{
  "norm_eps": 1e-06,
  "init_std_qkv": 0.0255,
  "learning_rate": 0.00113,
  "schedule": "wsd"
}
MLP neurons of a small language model. Each row is named by its layer, matrix (up: input weights; down: output weights) and neuron, and shows model dimensions 48-175. Each number is 500 + 25 x the weight over its row's rms, rounded and kept within 0 to 999. Numbers have three digits each.
After each neuron's rows, "fires before" lists the tokens most often just after its 100 highest values on Wikipedia text that the model never trained on.

L14.up229:508481479530475539440514505471517521471523448531514502516509509507462511555486520472510488486504500486510530536511490505477506520493547519521516511552496514444560489468446496502466505458519509553494473507533460484517458494430512479497475547485517490515469466544467504514500505507496516512489533520500503489468477515547480531516530490471535541495500467512519478517497502485491474484527
L14.down229:512478486528488461481502513546472468515535501493434493533535496446555477505555513491540518485463519513462454517537504482471502484471501477524510504501478452483539473490475506485524510499488464477482489481502492516477499528511484504502492534513507491473485549485460552540498524528504511519481476530547506491520514530492526458499488517473480522429457440490522471500515487490490485496535
fires before: "s", "ants"

L4.up235:505509470510503489496483447552553509522484523494521496509495514470481501472511488509516487515509485523492530498512495514498479532518475487464520527454524523484474539547496451474517481500509475475446502497473519473508435526523488502482515468484547499510504481495492500461529484507475524475509477511523427487514507445483485506546486487503482469553525488507485504462483480514508492497500
L4.down235:482511506492518515499534530494463516493501523477478502516500526490503505501530519496497529511537508454403475517496505492490516498539490506500471505508525455492497494461507533480514543512480517481544489497434517505473553485496497502496492531507477491507510505494477501517510538481506472509502497469549525467462482566471511535511532517463530508566487522497481446499466538513517503491488
fires before: " |", "2", ";", "1", "0"

L11.up72:548498530487476490490511499487497516511500512514512505533459480530466526489423483512538428518512479494507515502485531458480437518475542487506466512476522497523547534524526506501487520448505472539486490472521473478541486541493510464482481511487482504460460484491521468495453477452482492504509539537497486512556503481520536531512476506521507470502472478479541527518536499493492470476513
L11.down72:512541507499555460511519485477520503498479499490500501508471494486507524485473490530515459461500526467513497499483508527511538481457491541461469468473500472484506473517482457470565530459539533511466472502501487503499491511474537532488470470489479486491511538473498523529524545478482552513522505508490526539495522527499517540535491515535507482490502536459493545464455519492537511532501
fires before: " ", " (", "\n", " \""

L10.up396:472507522467480503492519460496484519513448479507550467532476521497493490521518494504513482487502495498502493497470515541497504506518518467528471488479514448489514498529487488495508456495517516524446411494495548520493502507508500501492498543467542530499499510557509534480529499563515479484469514525494479492507504466506481507516526496515483472511457536552502496504528473487521547531521
L10.down396:506496509533499507521530541477524494474527504501501522458492473489472527462470461505461486519483514494513497505507528459538522465502479507473512498466528535529469490484486508505482554555473512497545541505469487506517509498462466477469505486499509456494440515489492513500490499494481532542488491474538491475529485528530516505461481491501516502513509508500533498441494524523544500492499
fires before: "s", " |", " in", " to", "d", ","

L7.up751:481493474492502499532491495486505511491515504477479475514463478535515551532496488477484472496549487495473493503495486511488470463505545501525513519476502517499521515484514480461511440493497512496467515492550512512508435490512434541519509501493512536506501512463512525531485490530484509495520481503506532505510516517495550507516476514493540481521494446513490539514495477510507477482485
L7.down751:500457478493471501501495465462484476465486500472519538496539523507489533481511501560548476509492520533533496483512540540525471502506556537547470489491504505518526520509501503506522470468502501526462444491504525508456465504527523484519488520508490511468472479531514485482472543501500476484496533536456545498466513469533508523501510499515476483486466525482492510497544490480509504526498
fires before: ":", "==", "ed", " =="

L6.up420:507481524523501468488542476459491504490564490480515491518522513485520504457501517520545526559523505532511544446546482535506510510462548496525475473458553488468533546541513490518486514464512479506506483509489510502498499493486451476439473490482502478477501450492485477500480530505491533487501547524491505495476478514551496515504481503485521512502475514546535556493483448480480447457521
L6.down420:520504501495484511510486569461514504479511521498481537495479465475529520471506504488486493523496519470474559515464498527488483491500482472501524461503520495462515487489459487525507528489541498461520537498515506454541490484516522479483519468511527523538498502477477474504540496535483528505512519504518483520454518492463482503479487527499494526527465489462438525559454482485516440501471
fires before: " ", "\n", " —"

L12.up424:507504470486511494522523452491502493485530517487534509546490514491487490485480535504551497466482526498470488460510524477487512451526548476523474448520508495484544484477494467441552485500463502519498470510511514509515506456545465492484506537491500499453444551527506541544488481494518508498486513486481499494484500548555514545493525521506512474514509526521505525510474458459443506504484
L12.down424:479504494538535504503538484495488506469522525503481520522500503493482470496470505493493523451521546473481513525512517440477508506507523513553517451529519517511486484513493487503492476547459410495514509520485469450530503473505514491502467518515503515496475520503507468510494483544514477500534476531507484468491487503478503521508493524502434477519493498482554495492516520503445488503466
fires before: "\n", " and", " player", " "

L14.up118:485510475492493537482503496485471481550497474487461457482516524480499481506488530467501475486485512549468465533525495515502540525512472513507502511465563392512480550503491472489509494507521531545511481501488483482501498474501525498493477489510482489523497502541510479523462546527508505498469541492492499519535542515503470494526510451482491509499514458552488500518534469480496512499495
L14.down118:497564508472501486537508499500515519507507469440485504500491539546527508490473448555468506492532473474479507525483521480481523536504486457524516480521490495514499510494487491467507515502521490471469471524535505529474476513504480508532530492493523562469524524471464517458489490504458507479515500478471528478532494475492503466520526513506483501479521499470479468507469499497504467516504
fires before: " |", "s"

L10.up178:468483523505516529490519498474533549517478501493503458542465488481501555496493472498522454529502482529498489478441487490471462495478493501478484508490516505465551522493485503492537499455527499505435466463505499474503450521504450499514513498516498532524462499457537533473462513520509503507525491542494444480521537469514486526515453483480492439509470463519509519509538502518500501489541
L10.down178:496483490465524503505511468476524511497468479530487471530505513525504485485492507493542447506469466524504513498507507477485498471510489503500469485513473519508516494545513504493538492499539509499476438501502500456534498479522497514491513515549477508528440512485555462481503521502464476522532457482478530473520525491496513534499475533489509428446504535517494485480498479476515488525483
fires before: " ", ":", " |", " (", "+"

L11.up649:517528539485518488533509496529561467525510502542515496512518470507492482504486503496508510486479484501516505419525485488518513483505505494573491478490534474529505499494487486505495451533525517544475503559547453521527438499546527478462482450470492513530521526512479503511487508527543521477516501549509509541534527462498523464500514478483507477550490510507483496497487522484449489509520
L11.down649:497518478507490499501496452502492504477512464498501479501459497465488551514477490488512510500493487495476474511506550463509531486481513520499505484441487497562473472470539532486504506449521469488517496527449492510529507517513517507489476522512532517508458520522505548517470520518491506506463500496497520478541513496491526426506515501497511507508525485502478517495478512510467477501530
fires before: "0", "9", "8", "6"

L14.up623:515510494514458517492510491510535506508544466497519524498479515489484472500519544519486475531523475511451551470525514536491489462476513476530534464498509491531476481519454478528468507486495568500511498489469514475477475471470521524497488501478502504561491531554531502464463496497519537475492488494501471460496503534539489534486537463489511479504523517537476499515507491493501506519565
L14.down623:491537503494506493479492517507532459522508500529478518488513517528516504500426515489502502468501483502473497545486505480532512517534512496525515498499489522460544507502492461502546514497480491485493509541508519511457527498510500480425490498482467495445489491489503510528487531513455466440541532506483512489535446522489467456521524492490503528449468450465523544511502507508464479490476
fires before: "s"

L14.up703:527516512510480484524511478452535490512515508499510489516466507485484517504490506450503486463481487549490485447470475493552482514466496493566490495524516514494473486519506496452529456514514457496452513446516518495534482495492502512474523480512500538501490495549478525499493460471524508471531524558494499440493474471497494527498520456524477486540463474473479528517527523485482500543496
L14.down703:456492456510517458525512458493509502496454481493524488503461516523472537418466486460538495496487492500481505520535500500462485508517499522526512502523540506485492556514523479476513484497535497495533472511504512508481522488519474476512504508532534485509496474550475473474545495491461446508523487481489480524512517514500476522474521489557541543570528535464499527516469456484497526496538
fires before: "2", "1", "==", "=", " =="

L6.up95:507527460484483511494514511511458481501475516495526491477464476506505525498524487491505559496485479490518515497465454483453482477451503536502517514438522525495485455483514490494516473483494498472500544497504511517472501510510500492493527523492468474486508528528515469511485483490552500521495484467491447478541467504489488530492507493526567561503548479499513536535504495478480473521518
L6.down95:514492493501538495484498506530502527519512529464494493519530511488530481485474509538499449563522525497527499497516535505530489494474525517475484486512465529474485550517503479549497532519503508501492427529533494496520552526463520517507483467520520496523522503539508518518480497516521507515540517523527503515551523495488510497528525545463484520528500505518481445472511531469513515479514
fires before: "\n"

L7.up598:483489531506529487516486433458514440495536476471558501505502459518494513494492544503530488491492504532494538431512496469520480493486502527566541475473509497475492508531508481489512477488513499519506487509475459482548497489496478514444470437486491492530494504536500489502537517513465536486461482523511494497468499472524515501528468469511548486529458528474512537508508495508464518470504
L7.down598:449490503494575504521531487506488498498518459479511486483490514488520517498463504501483490513505504484515536475485576485521522524485486534500522493536505460484479484503489496506515499514471494491511455471483451503491495536529478493549538508502501478536493541514496518478519516529479488481506504480465505528531475461514477497510469523497501538484485507517484555455435477461515514520477
fires before: "s", "t", ",", "ll", "\n"

L12.up165:493485492512508532510515521488499469527527437480496468521445483499506491495506512492524502496477497514497540508479513501500508493522503465484503479495552394480499498528508451507492506518492510537538494510477500513490520520493429472448477501496524529491466510452532500536499552530493565484498508494499490519541491506479495499532495501470444523557490493525507591513455509514514502484497
L12.down165:538471458500525479507548507525474526462433502480464522507510516513529538462493490539541478516532524524483524527494479497514451513462490526507510526524475509529522501511481504504536531505471528458504503498538478559484513480490474502482490483445483495474487468476510472476501483483510496506496492522513528490495481470494484465467472510504506508522419521484505477479507576483486477457456
fires before: " |", "0", ".", "6", "3"

L6.up551:488513501506524508502512474559490493502523492511524498509490436494525494490513483513527471513494507509489484506470544506511514504471475490494536518486531483471493473480476508472500482471505507534483490504522498529514491482504473502470505517527473500525578499505525488479470507490505517500504492530480481462567433494519532562488475495508511516474502466541484517460511514512502487504487
L6.down551:500487478475496502496484500479495467511523508531529498466495559500433532516484495507489505489487509474465452482518488482502494538542508503522523472500507499507486487567490498479492537519517484471476473518502497481483577490501504487475498492488496502475495485500463485503523538506497492519504505481478470502483534500503493469514458519485529484474505526481507505568475515523517488526479
fires before: "\n", "2"

L12.up178:580506473508533474456468496493516472513534483494520515509533506532491512504438508515530465507526491495505509486530485441521504495478504495502539519527495485524506478515505434513518457461515497543479500522505472514534512534488482511476506443487480510526495520499494521513497498480513549473507519516479497502552484467504492499506514506432494533496496499459531509501520507545493462523505
L12.down178:523458498478492462560496493502439542493477481505557496507474511512440490493517466451469485525488501507473502517528512501512514506488469544551503538520532543520476458517514494466511519530508481506497482485479514515549499508497499469537461521528488511479470498521507497499473508479514500500489515497485470505499471512500543471475504527490529497552496485535462518522479516509487479485494
fires before: " the", " them", " most"

L6.up580:498487519510495465510477464499536486500529502515553506518498496503500526447480529505525475522519476477519471454517510496518498508513553522572454484482525488514511502529495491540513505468492500498498473513552517475499469505483533532497493500484496523491532441523483494495507525459493478499455500521511491509510513507519468494508488520455495485507502472529484504496534494479467468466543
L6.down580:533522470479500513480495514483513476484492550516519517523488530503468535489523522528474485531492475446510490512463504512460497468502479489474541535534477516505518485533483493509420495461516481486509505512484482472492568515482537501496484457496523512507505497453479471500535479487469521465486506515542478489495504506502500522512505493508480509513509489471446482533499508520508480465493
fires before: " ", "\n", " —", "\""

L3.up508:522512468490527477505512469534525512496531493477530492511533511467465529496512498498530495517516481488481556476528505494529502504508486489498515511468540504470549512537454476480498510533514510515454484506478468507524443523535483523485490465494500476519536528517472478490470525515482547486507502521523468493526478472497491508532513515507506451571468521491519542481510460482498515485511
L3.down508:481501545520513496493514521497492516513493522467487505503516552458522506494507517491493514507513509477440461500490493486494522491531520470488485505486527470488472490465511516457492520511471514458546515500440499477475549481482512500486506527505494492509509486501468506517496530474495465507499468465554532471504507530456531524521509486483549518530502486483463453448472551490528488481470
fires before: "1", "0", " |", "2", "4"

L10.up216:485474498502510475492518516517472518505446497484482461533536496511503528520512526518523502473497478506479476482491535536480489509500560520511507490487509499493506535554507485442504483538497496487463468534495549489502469490506470506491469510466523520505487542489483516478508520513497505459504504524512512475481530446503522548519511524525484509531426488519459513518513467514494457465479
L10.down216:471461525493478490504498554565501522493502499534506496483502517472492483475474506508507498509507487503461525529520497485456468511505491497450537435494513516500470488495488487491517511459498480524473525520463481483532470451534517471548536483515518552502491535458546471526519456490511518516470541479459494514505519479505492466450493488520531486468527478550479526520493505472483494535504
fires before: "ed", " /", ":", "d", "s", " to"

L6.up530:507528517532512489479501506501525517497522495484442505505514462463522529497526496472517539503504499515506511513507473479480490521488482545505504568519513502529509518470514471488538498442499472493490481537469467500499498495486539485543509501486450483547530495546491455525589449483503462509491501491481476486488553493507503484491528472501531512520525530498475487502524467502463461541514
L6.down530:472499518483504536485508520472469509525486534503549491496479541496491493515500513538509464523501502468580494496529520484538492494487512462486531474511475457520525479528540510536487479528522551485488553464537517511463515521469457485485510512556507501463509540501495544520472526538494532511495489487527518537487472475482497504507503535482447486488526446494505479499489537470524537461499
fires before: "\n", "s"

L10.up33:462477504452512497491512476481522523493483474491482485553479495512539494505470484482521506491546484471484497516462514528497496519506535462536484506524492474493518497527505488474507448522447504491467505485556523510508465515557459481507517527480547535464464537459513522502509497524482499482518501495518501483527528518526551519522480519492510518525488456496494526520493460499500456475499
L10.down33:483468512495476509533529500481472496520492436469508497436544501542463502493529496532485489559482542501503529493525529557503501515532532491510469506515489508511480519528512558503512522508501527513544461478493499510479530511496513518507472519495520452452469496514522489475504528507493494485485506485532462493472511517510509512522521468500489508510480552490534507505512479475528494525480
fires before: ":", " |", " votes", "s", "=="

L6.up58:497500484541502529493504505438521503540541495504547458505509520488466475535503488470500502513503504481533527458460463539458464502495500460496518480497494499502475503506463491459494483496504503500512524522511507501524469516506530492502485488523510498566476481508472504509487495502470498487506499490473553501508485518547440491496478475524530450495467542527467455489512486513495499491525
L6.down58:486521509451490487471472518499518465447452521513525534472505497525484495464504491527525519519517496489478507520521521500490528487481503496518497519523502506481523515478563487526505535519482509505497507491531527485478539524476494484464543503505501528475493455490510587486474477477466476478500501471530502519476514463449554517499485475487500515506541468428505530547506508527517535514485
fires before: "\n", " United"

L14.up603:499502530513492516535486546466493502468442473483479456521454495523471486520548501477484517445491495533455519524525495531483492479522507529529472497500543506465484526523509496432474478517499507536507483436512515501506482487497515485511494502518544491529491482527494491503514560553513493473470533497497448488491463499494453518527524517487492500514510502544514506548496491481498510487502
L14.down603:528466492489522510499504478486514522491483498525496501520479498511542512464476525507497489451505438542501495503517533500511466522516487506518500518522478497550489475517463494483528516485513489499504526566506459463444512562477499519517509496474511538493512530478465478533478461487471530517482513501512534496525520476483511508473468455503513504427504478507502527465493482534493482536486
fires before: " |", " to", ",", ")", "."

L14.up556:539496492482478453468481510507539480532514520557544469505487525510504509495507493509516502510472493492503474489464486493495510512472507488531499511556517477516518484503493509500494477480479480490473461505497493492522527541456521533486464471479538521516499516519534535461528452479558518513513541483473487493483447498501506549524498508467507522507478474535494528514487458491510456497509
L14.down556:507486517540507501506535517504498522508487486457497498504500522550459500483529503502501533471539533562483524499523491489445504512484536513509486470507477535481499537511541525480514513488511501457458458499494482533501490475529482501548545497495491495495483494508459509509524520530447469498544502540489542471489512466489473513511524577518481471500483497436498472480506494543506457491520
fires before: ",", " he", " the", " "

L3.up623:491488489505499501515508528528506485474481502516478487512516440495501497486494482480519489484539508530502548468501488476580488493492508535454501531421578472471522487494510470511512492483495508537493508502515505508497420506509473557511515503501482494497487484445501498491496545474517491500522478538497521536508488468507496546581504507481480473536481512497533544514514488522458525516506
L3.down623:487480495551485514450539503509488525475476510534535487534514535475507458497509469502516503502475587523538503504501498481486488481503538471492496500467494515503494505499545544522491528530486505486520495462497511524489582490499491481439472515512503467497515485458462483505510466520471485507459482480518447498456502514480484486489519502469527490489493505498502488524518496452524536449499
fires before: " ", "|"

L7.up239:490502545516458503498536480505509523525504543537511499491520506500500517451471476463502520500518483466512514467522519523500474534487500467492528537491482507528471440493452447485486482496505490484518539519496496533505498474504496487543468500512521461499517496547505485480488524490482510521493526497495503534491553505539477493520495513542494509488479519538519539527489531530503503477513
L7.down239:493467495477517544537517536508515464451504501551516525508491503535490491491468497542472486464483501487493511521494509498447523514501497481528476527517552534470515536451522526502482508524473484550522458519449508437515566565528527506475513486507520509484515504491486530532489455475469511462490470490524517498513522521446515469490513471481525514487507458449485551522504503514498461527499
fires before: "\n", " United", " are"

L5.up606:476500502477526531495520489487484485501572528459454502485508508458488511542503516494499528469514498507495472505472521477496532436511498503532513491518511534503480429430522498491529527521490497481460553494492513491522497496483512510501503493489496509540500510559450472511537484422512497520512479480479462492499537478428481513478450516506532518504514445488487436502508477514483511515499
L5.down606:487499476520499482514491484519499480505514519463529521476492471527490499488491469508498470501500501496558495499512488477500476538480528497463460534502481434517524538545439495461485507466553501514503456490476475507498500528502480486545496509514504506475474505510527460497511495500534492494472516528501505494509445535533510479557615490487462483483458534536506529525503518474486475485523
fires before: "\n", " |"

L2.up3:489497488504524493501531504466551487507503483542490509508502492510509458539503499499517512444546488525496489455529498508503531526514519516548495476545518519463489537483479530470476533525528517491523469532517489512482481451485496528519451519440522470511528505542488529507479501504557549484501501531509474489472476537479517502531525460481527491517511485520509526514528514478471506484504
L2.down3:504489496498472463498523506517545535464542559526509507497468529493518471532463496477514509463483521506481528539508459523479493541507466478493492441538503522497487506522507522490482500506493502469458542487518497463475493467511538503505543513501501503468497506474521540477505500542506482502502476489493504516521476510481430472459505504509487506524523479515541462517518456496483511524494
fires before: "s", " that", "ed", " for", ",", " \""

L10.up738:484493499486489506506513492539564465550499487518501480518467520508532504502528466494490458531497480492529471461533492479512498494492506514525498513436543472512505515514488495516528505481491480499450467492540533472475468509498492507516504492496504530460511457473491549505454548502503504521503472541491513514497488502508517522511509509514481487511507449521489522499530506504481471525529
L10.down738:499493480498507481473467510476472510446503521499485505486484505498510504495472538486525529489489504526443475501464494507489490484466464494480552493485489531487476484495541490477452528505488529490525510511465486511532525502477508515472505459529486485531480559530517497465523478478521510509520485455502510481539556493465537523502472487522557491495505546452470514487446474492528524525507
fires before: "|", "=", "---|---|---|---|", "\n"

L7.up288:461483524475520551500509536491539478497478451528474456519496499517507487518508485481494470515517484521499498473441504467520470538507500454482494506494528500461506496482461482472517508504504495509493480448525516519514445518547448566499515509499486489497483480476503573511520514500532496499530504515491526537493507494507512523519496533514537499527511485529487524517529514506447511471479
L7.down288:510510533540457483507509504497519485513538500487459504501472494488517489499483503488448493480504483483503505541508519516540476500500539454455472514476500479499481515508528493508496485495463500507559499524501525518457533510496483498433515496498480549500492492509472474474540471527478485489516498510516503468466534538508503521499515512547475525480482532496480498478519486491544492455489
fires before: "-", "\n", "=", "|"

L11.up282:499519509527472501544471527514590495498476512519521510545509490449525493532495527492499520469503538467508489455455528446493481509500478495481497447498540479496542495516479480482505481554511480450515491500474454490512499473479517497515509500517470488520515477516527494508479508516533482465486481514511527475475519488488529486526500457462485481513444479484539506501513479529465547528527
L11.down282:493460502487507521524519531476482473496482524542543491480450507477470481476512508488511448492506491498510498544477534477515507482487525539452512490504464512503508523519502521513479528517521512513532507534491498458483525542509492502561477492481545520485495513528512455481485501549507457495453452530510497479545463499451461482466507497534474492494499519475476499481511561534505526504507
fires before: "1", "2"

L14.up77:495504484495472520461500470491537505508530486468540499521502484492493459525492493499494488465506503519431530511513478512468476488487514533509507494490513465444505469502463489516545462533484505507476482446464488451514490457502503512523461505527514538535491462545486496513496502532502564485518494506518471493507463495545496483511486486490571499518507516497503491515486487498475494547530
L14.down77:496518439544537466491458507519497496496482524535494491515498513526483489542441527485536489500517520523503491502577519488491518512541498477494485521481509480496525555525509523488510498499492508535509553511527468489499481556520519490467527463475500523487526477512515449511495481498515511485509521486487537488499460517513500503510491505487471487453464477462564526475510543518482462480492
fires before: "s", "."

L14.up200:497523504481480481536481501513554517502502483498510421566527454444479507507485497504501513533460483566495513456508492528482471492512496514473520502551530521505483491527548504505498474480490477497442508513530504486501489506516486527459523469460507517505498483508511499450500474515542535476506481539446493516493544481506480526525483490522496499529490507515533518531499453505441449482495
L14.down200:478473510515501519503526474479459515505510507524491523483473501522557504489511493493517484463504489489489492542481482436523488494498516532524525523506505451484441471482496503458558506539468505498521493464470480476501506494495484478496532505518455457490526511510515459562531501461477454463487483440523451485482474506489499493482526516493495504508479465488465522541494538516550552545529
fires before: " ", "5", " of", " |", "1", "2"

L14.up212:480487519494518516445469467541489523507505442517497500505493462486531512476492527499543522513471518497524494512492472443519459555471525534493482504442523486460500505507504528520533488501464495490502470482554521517529499492509478507481472484444436497506484486500542521505473499472501534486513564524492495501503509491514511520495475521484476459487503540491475514511507466485517513535558
L14.down212:523521464510490506493488485454494508498479514531509470510502524470525504514501465504482526476504510472570516513513491514542472498517478502478498449475485503459518485486553515502563559484510451481488501502481498516500516470454521481545462494479516506497499509455482481531517490479544479480497477491486502474492545512516523559474482488473499534455511504526503491496467569474508437481551
fires before: " ", " the"

L11.up665:522513525494477502488542505489525477522468437519511407516507513507493497505502475520501456556469513525509508461483547511483489497494556462528467504470558489456465485529504442518481476460509482523499515464514535499503528510462467487505507485477566540492464489492495493484512510503496509500544535567489511528490449503548540506499477508518501505521510499528495507513496489499514503497509
L11.down665:491458525493462509521490550489497461518509463447506518503543536490526478488494495548511521478456515525513543510524483471506522490481473501502500493467493540481465491478512483512459538507473507503536530481484504536511530485487474476511472469496520507508498523499496510484487526466507529502557529521534558498508500529522510483466454515469485545485516486482560462492463535481519489516478
fires before: " ", " |", "0"

L12.up253:523520513529520531518510502514524456472536507511490507532471486496488529517450481474515516578544523477466510460507494532514492490492545461467478482498573489471503488483534499462518453494491477576466511475524498520517499515489481467492489536485499469507465508501507530479480499519444492509482474506469488504458495526532535513529491497500508471522529506494537514521491467498470472509507
L12.down253:505510449503484444515475469515494509498552535527503470526493470448531450500537483518518522530465487474485502446497488512479522522511503502504514468515483467491478533531483489487532483542512506479487494507492513455535516495499524475525498502531506440551495521563501501504455500526504483497502503482476504432477487478480509501485500539510476502536513501497475453500494515484476514507520
fires before: "\n", " player"

L6.up270:487515549514507476473509516499508515541556510517530490499527492482527526504477480520526509489487487518523510446524504509477498483496548441541448489504517484515502555513506478528519483482517479540477485519535484488483498507507474505457489485450528497502479494535460494478469496500520525495525511534489486511483490476538505533498492481506471513499467505523533540494527497482482501487515
L6.down270:539494486474492519506497569508506463493474534485468525505504497534480479490524506508479460534515505480540529532473534512484479495491457476488524524504476549479517497508495492527430497469511457506488502494474504518501502500454482479517496476510532523516515499485497464507507479518486522481484501514501501490437528505488508482470496549482511512527495533441481516548501527518490440469473
fires before: " ", "\n", " —"

L3.up370:532525472486532470494519465537534515509551500469526492510518509474465514498523505491533485520531480486492554457525504493519507518508477496505517516465534499467553505525449462472497503520521502527474477500486455508519445530544478519477481466493496472519518510504476491482470539508493544477498502522504469497530497463508487497533517498507496456572469516499528541478520455503480518491508
L3.down370:486493546520509495497520517498489515507491519474482501501517552460523503503509515495492526512508512481442462506492490487483517484522519472496484490480531462480471497463513521464506514503472522451545513499432494487469556470486513503490499528511501491513512486502460513523499528473495468506490474468550530476500505524457527519522510497475542515532509492486466459444470556495525488481478
fires before: "1", " |", "0", "2", "6", "7"

L12.up193:512516485520496461498433476509504519508490481497524507518522495511473525495484512494494481458534450486491517495492492439520468540450491516487508506496517481498515509515528490498546462491472466572495468495503466525536464497450485473462502493502501505521495514477534486488489495525496545487517533529481528536528556493486529520531478501493502448527482518491503527525531480519545476504526
L12.down193:494486514484509518479517501540475515536530467534540437537484463503495501463509470481501519501499493469506523514478457516511446520473469506536542497513501523483510512520518519504518495486527544518482471520504499504507518515501484441496515498498511477474524483467486512501511516506487534477494502512524497488511499518536476494539478536487459512520501520498509473499467505482497505486509
fires before: " ", "1", " the"

L5.up160:527506507548535510491525452494505463507494543553494511481518475499515542474476507467519515477511441510502498479478498513500505493506509435510552487439509504487500457508500502478524439510532440464506518542489527481512491483519506514490515539477491504521484488527473470513526474471488464489505438482480503513497528492513485502476489521463474497502511517513513475497518488499482500530495
L5.down160:485524515499511524486448512486509507514490444461497504552502510479435482487536494486449502519500512496488477461529469524483496538494483519507509534524504492503522543504487476492486526467496580489531514476508513485532536520467508509465477481529514463459546520486501530509496492494515486526512499551512520509498499481482511496487508532483494527488513410500492500507471535517542488482512
fires before: " |", "\n"

L12.up124:465504513475505478499511487507498455512470488559499476539478456509480496522513537500498458501487517527482496494555503495504456513503539459526448455472524517485511467478502493476478478519494501527484490472522533515507450511515494521504490514475462546509489476522493544487518509516500486497510508547488521494429508464514528515514471536501497493506495509471519502525554488522481533463464
L12.down124:532455513505524486469515503526519453524467514496469468515517469477508513518557480490489512510497542507534488457511500532485509492522490514496450548482545472483500486504527478462555490497481494496452493462514517482542497495506510487524515468486492495537525486484513496491483541458537494522536490513517486478486473487491486503493490515545484488461526496497506554484479501526500522516486
fires before: "\n", " ", "-"

L6.up719:490483514470512483526510500522532486476449491506514497509518463486495485524514526504516447500500491473478480484490521501507505497517564461561486489521489493483520487497470516437533477565444507477448525501509515501515488501505486490501496531490490453510510507495500529505553525459485496472515497532479493514488511452469503494502489495487506519552500522533489505515518499498454531511491
L6.down719:513500524501487481493483491476501535507549539510478535486528482479482532510499514520492514464532466533483504516491481514482550513483466471490514492502458495463535517432497464504486496466551498468492540518492466483516508478523488467492516467473482539533505490470463504528498489500504535501542513532469459475445484489480470474493520557522514545472498516488465488529525546529502493508477
fires before: "-", "\n", "==", "In", "|", "="

L14.up161:471459524489551503513525474530498464502505470515500430516566522504476441503530484517477484531495474526498509475476504524505505437495523504566510508473504474458480512509487500457483489490502501490492489464488536512498512497510471509506491512499521474520518489455510558470454538530488514496499507533488512496490463454491501505518498521515538473556519511532464517514529448484514479491530
L14.down161:488503505444495497496478527487502492518507509499521488473503463476480545551528500513515484510482489482512495505491523483455534472526495473524480506528528483529495489511546493474519506489522514501527521494506479456458536467512467502539538525524504509471505468549533508521518521554573494510541490520486505489492532524440529493478537504513466486480542487498492474511533494482534534541462
fires before: " |", " of", "final", ":", ";"

L7.up148:479505456501488503510479503465520496495483490482497460534492453500540505536476528493502509476558468523489486482460529487497449469470498522535529507521494490503523516496493436525532486474478491482461515510515498515503440476519454519503508479465538537517484558477518488499515502489511497454498492507474524503535497490507524496520504510520501464518481498494517547521495452525519480486493
L7.down148:478467465512448494507488516504488542500459523508468534543482480474523512504534522514546462512518484496547499496474490534554473513487497532531493520507479510490512516554487476533510472524505457513432454494516519469491448496483485474514494503521506550516504505502488480484499504505530473502509482525468535513452492459535526537482523519522493467454443512531497522446508506507534467534494
fires before: ":", " career", "s"